Part of a small language model's weights.
Architecture: LayerNorm before each block, rotary positions, untied embeddings, normalized queries and keys, attention and MLP in parallel.
Training: a variant of Adam for these matrices, 208M tokens, 6360 steps.
MLP neurons of a small language model. Each row is named by its layer, matrix (up: input weights) and neuron, and shows model dimensions 0-95. Each number is 128 + 24 x the weight over its row's rms, rounded and kept within 0 to 255.
A block is one neuron, or neurons of one layer that tend to fire together. After each block is what it responds to, as a language model described it from the Wikipedia text at the highest values.

L2.up183 [125 116 125 126 165 142 127 162 101  96 119  86 133  98 116 141 116 116  77 162 110  79 130 114 142 126  99 172 117 111 168 136 151 122 155  97  87 136 128 110 140 151 130  83 136 143 128 140 142 137 136 141 162 137 130 145 124 169 136 151 104 171 167 161 127 139 119 127  81 126 101 140 211 111 140 139  98  92 122 146 118 100  81 156 147  91  98 102 121 132 110 128 162 160 106 131]
L2.up184 [123 119 111 117 143 113 148 108 102 131 135  77 146 105  96 136 113 122 130 126  96 111 128 129 130 106 130 177 136 131 141  90 124 122 146  87 136  66 118 130 136 116 128 129 122 136 160 117 137 129 121 150 138 156 171 119 134 164 130 130 101 146  88 195 154 103 133 120 133 146  88 142 150 123 155 138 139  98 110 105 129 112 146 143 112  86  94 102 113 104 157 117 151 140 112 120]
Responds to: Preposition "for"

L3.up5 [167 134 135 140 120 146 154 111 110 109 152 135 119 150  73 139 121 103 105 171  79 131 101 130 137 112 117 151 115 130 139 133 143 146 157 112 137 159 112 117 123 104 168 130 134 145 116 163 148 101 125 157 112 119 133 122 128 134 153 130 153 176 127 156 125 127 122  84 123 153 144  96 131 103 113 141 168  50 142 178 126 127 130 167 156  95 126 127  72 124 131 119 139 110 132 106]
L3.up526 [154 159 142 126 113 114 135 120 132 100 124  99 111 106  80 130 124 151 109 160  97 122 150 111  91 105 125 164 117 132 148 115 125 141 164 134 129 120 154 108 149 101 138 131 142 137 127 104 133 111 122 182 130 153 160 137 136 115 106 100 123 147 147 141 146  92 126 133  83 110 138 136 110  42 141 141 171 125  85 152  97 130 142 141 125 149 140 124 118 117 172  73 123 124 146 127]
L3.up842 [120 112 154 146 148 127  65 114  47 173 132 121 109 140 113 122 144 136 123 169 121  99 125 142 111 104 137 146 103 140 165 125 140 135 128 135  97 172 153 125 148  91 150 109 161 141 126 101 156  88 137 152 123 131 129 123 110  99 118 143 133 119 158 126 171 110 116 100  98 117 123 151 131 100 111 161 152  68 139 147 120 147 132 167 148 106 111 120  93 159 124  92 154 142 119 130]
L3.up884 [110 141 173 118 110 166  86 116 115 119 163  91 149 122 115 169 139 107 134 152  99 117  85 136 107 102 110 168 158 155 149  91 111 119 148 104 119 168 127 130 114  96 123  73 141 118 120 141 157  90 153 156 137 118 108  94 128 119 153 120 133 113 110 166 138  95 101 122 119 122 149 118 171  97 120 134 126 106 136 126 128 144 126 145 134 104 134 132 100  89 126 100 185 144 137 115]
Responds to: Mid-word subword fragments

L3.up91 [118 152 106 121 143 106 103  72 123 145 103 110 171  80 124 127  86 103 142 139  82 122 119 151 121 110 134 153 161 129 152  88 151 126 142 156 162 130 128 152 115 120 145 111 160 144 135 186 142 110 117 118 117 123 112 101 111  98 118 103 154 159 112 130 141 141 136 115  93 100 113 145 134  64 116 154 117 138 153 101  81 163 112 146  73 119 138 110 111 134 140 116 124 170 123 113]
L3.up186 [121 135 106 100 109 152  98 114  78 174 147  94 156  91 118 129  72 159 168 154  70 123 140 154  96 119 137 173 149 160 127 131 148 133 163 113  94 134 146 135 130 158 118 112 137 163 154 187 134 129 109 144 132 121 153 107 120 104 116 175 168 166 128 117 135 100 135 129 131 110 105 127 124  78 151 147 130 156 132 101  89 120 110 148 135 102  82 127 133 105 133 164 149 125  98  90]
L3.up515 [136 150 121 139 111 117  95 114  74 132 161 100  93  87 115 130 126 173 120 149 107 115 138 130 103  97 136 168 131 134 156 101 132 147 124 134 109 129 185 113 129 108 127 139 113 140 135 177 193 154 106 155 125  91 139 132 129 132 140 162 149 145 165 121 137  97 178  94  85 124  98 143 148  82 137 153 143 107  90 138  93 115 104 120 121 139 119 113 141  91 139 144 165 155 128 127]
L3.up516 [139 159 151 118  95 156 112  92 106 150 187  90 122 169 142 138 130 152 127 113  95 134 119 165 123 138 136 147 156 141 153 113 107 121 145 111 147 141 151 149 111 126 134  73 135 115 123 135 143 143 118 182 120  99 137 109 110 132 127 186 167 147 155 158 159  78 140 112 130 124 110 124 165 115 150 165 126 129 120 161 125 105 131 138 111  83 131 122 152  93 131 163 118 151  85 140]
Responds to: Mid-word subword fragments

L6.up488 [176 141 115 135 114 166 123 109  99 145 120  37 132 136 111 137 113 127 114 156  95 119 175 112 130 141  97 154 106 137 117 124 129 141 144 132 104 105 131  95 171 125 137 157 127 132 132 121 131 131 131 119 141 124 122 153 149 148 136 132 123 148  68 127 149  97  70 141 134 111 133 150 146 131 132 128 114  67 126 122 129 108 130 120 141 161 131 141 116 118 132 110 129 138 109 118]
L6.up499 [150 124 124 110  54 124 124 142 111 159 137  86 122 136 134 137 132  99 133 165  91 101 133 111 136 135 143 126 131 158 176 143 137 135 145 113 114  79 156 131 144 147 119 119 155 146 131 140 125 120 111 123 114 105 115 136 125 129 139 167 166 173 117 166 102 121 137  81 117 130 104 129 160 123 169 150 102 115 129  74 114 120 100 122 123 109 150 104 126  92 119 125 150 111 135 132]
L6.up647 [139 128 125 132 104 131 105 139 123 154 149 109 115 112 145 120 115 134 110 141  94 148 149 153 128 128 105 175 129 166 130 114 158 145 164 166  43 129 139 103 165 114 136 124 138 100 115 142 142 127 143 155 141 124  89 113 161 121 140 164 144 156 129 118 168 132 160 131  96 131 130 116 152 124 130 150 131 137 137 116  91 132 103 157 140 114 113 112 140  62 150 101 156 163 134 132]
L6.up722 [148 107 183 119 157 159 119 155 100 104 122  85 123  97  81 141 132 122 106 137  90 125 157 127 101 117 110 124 109 135 156 112 141 131 127 103 133 164 137 123 131 116  98 131 110 137 145 170 112 126 139 143 143 132 113  80 129 128 124 153  98 161 152 104 160 112 124 111 166  88 146 118 148  64 128 119 141  87 149 115  65 103 148 151 162 123 111 101 130 141 122 123 153 142 143 161]
L6.up759 [135  91 169 115 103 127 126 123 111 133 170  91 150 100 114 132 149  98 132 137  98 134 145 144 144 155 129 143 110 141  94 121 154  88 117 136 116 121 130 122 104  95  99 116 167 122 122 121  98 138 143 172 110 138 111  93 136 155 146 133 137 171 137 121 126 114 129  99 118 122 107 143 121 115 157 152 134 118 106 114 144 142 117 133 124 121 161 124 121  72 126 138 114 125 112 144]
L6.up818 [125 144 105 113 133 141 101 121 128 133 116  67 121 111  85 118 111 146 152 124  76 129 137 131 118  96 140 120 130 153 203 123 105 129 121 152 134 123 119  60 158 140 165 146 164 155 128 111 109 155 143 138 109 146 126 115 148 116 134 139 162 153 105 159 127 122 149  95 117 121 118 130 138  99 137 148 127 135 109 128 101 135 127 140 129 110 127  78 120 123 163 126 145 121 131 127]
L6.up858 [103 120 109 113 127 128 113  95 129 101 155 105 126  94  91 131 143 166 127 158 100 136 131 120  77 136 112  98 129 156 170 118 113  97 114 174 130 139 114 149 123  99 166 125 130 158 105 147 135 138 151 101 136 141 119 104 129 134 129 140 174 127 152  91 153  87 124  92 150 118  89 137 128 101 105 131 137 123 128 121  80 172 129 122 151 132 139 136 132  80 116 113 142 143 123 119]
L6.up939 [142 132 118 104  68 131 119 133 119 129 156  95 109  98  97 125 142 118 129 119  88 128 100 104 136 130 121 156 120 108 110 141  95  91 125 117 124 138 138 106 132  73 168 129 126 133 189 146 125 169 104 162 132 123  94 115 137 144 130 132 137 131 134 119 135 135 119 117 112 108 122 111 173  96 147 152 150  70 103 122 130 136  92 120 134 157 137  94 151 104 120  87 138 114 132 116]
Responds to: Mid-word suffix pieces

L6.up149 [137 123  89 100 104 141 105  97 130 155 135 122 124 154 132 138 126 155 117 118 106 118 110 154 122 116 156 145 124  79 121  74 109 130 162 200 137 150 148  96 131 157 142  95 117 133 161 151 140 111  84 117 134 134 157 147 141 121  99  94 146 170 110 180 123 106 116 124 115 107 155 152 114 120 115 151 111 130 169 122 142 100 135 130 119 109 114 113 108 114 130 147 127 161 152 122]
L6.up160 [150 134 116 108 100 118 141  93  76 111 202 144 166 132 138 129 112 119 160 133 130  65 137 126 106 108 162 165 157  92 141 125 106 119 120 151  83 119 110 118  94  92 165 154 213 128 164 110 135 104 161 131 135 147 144 129 123  93 126 108 160 165 138 133 138 109 143 137 140 124 100  94 120 179 127 141 123 100 118 124 153  83 152 119 129 145 110  93 107  72 142  95 117 110 136 132]
L6.up176 [116 116 117 158 131 122 124 153 136  96 102 116 167  93  82 114 126 147 134 164 134  60  93 172 142 151 162 142 151 117 140 129 117 169 138 172 104 111 132 128 145 116 126  77 134 143  91 168 112 148 146 106 174 132 109  93  98 139  95 127 145 138 109 121 178  86 126 114  98  78 120 128  91 119 139 131 159 142 110 187  93 143 144 102 118 138 106 103 112 159 152 141 138 149 150 136]
L6.up519 [158 124 136  98 111 169 100  90  97 113 154 134 163 112 143 119 149 170 146 129 130  86 126 145 115 121 118 104 145  53 155 138 140 146 112 149 117 113 136  85 139 104 112 101 146 126 131 146 123  88 112 128 148 141 149 123 108 109  95  92 175 149 117 113 133 134 127 106 139 132 162 157 122 142 105 140 146 116 180 119 119  95 104 151 162 107 103 128  98 110 155 133 122 155 139 135]
L6.up655 [ 89 116 131 100 149 119 103  65 149 144 109 106 137 130  99 117 160 136 128 185 125 117 112 150 128 110 127 148 162 103 166 159 137 120 169 151 138 126 140 154 136 108 114 127 174 145 116 128 146 156 126 116 134 108 144 164 141 123  86 106 164 119 121 159 119  82 159 123 106 123 110 118 107 125 133 164 113  89 146  84 105 141 157 127  68  77 142 107  95  95 143 127 106 153 147 121]
L6.up676 [108 107 142 109 116 124  88 111 107 136 139 126 103 158 108  72 129 132 133 137  83 106 109 147  85 127 128 161 150 172 153  94  97 110 158 154 126 112  96 114 155 120 107 130 159 175 174 151 157 110 127 162 135 161 153 129 142 162 137 110 147 159  83 106 134  92 109 114 141  56 128 145  96 137 113 163 124 126 166 123 133 131 144  95 129 147 110 153 107  73 109 111 128 131 128 125]
L6.up787 [145 161 139 113 104  99 115 122 128 167 121 137  94 146 101 148 111 143 129 124 142 115 141 137 148 116 130 155 122  66 109 111 121 150 170 148 100 155 143 131 110 122 119 167 194 140 169 159 138  93 131 124  68 140 154 143 115 127 131 118 149 171 139 122 127 119 119 105 109  93 123 162 130 169 147 101  99 144 139 123  94 104 187 130 142 150 110 160 117 122 170  85 152 147 117 124]
L6.up878 [180 119 166 113 103 123  88  99 119 103 144 136 109 144 152 161 111 156 119 142  96  79  80 103  96 128 143 150 113 149 166  72 131 123 108 121 118 115 149  81 125 110 131 133 171 130  91 175 114 127 159 101 161 149 131 131 143  82  93 108 103 140 146 118 145 116 164 103 116 108 155 133 138 156 141 137  89  99 105 146  83 170 198 137 111 143 140 139 109 105 122 102 141 125 128 127]
Responds to: Post-"p" word continuations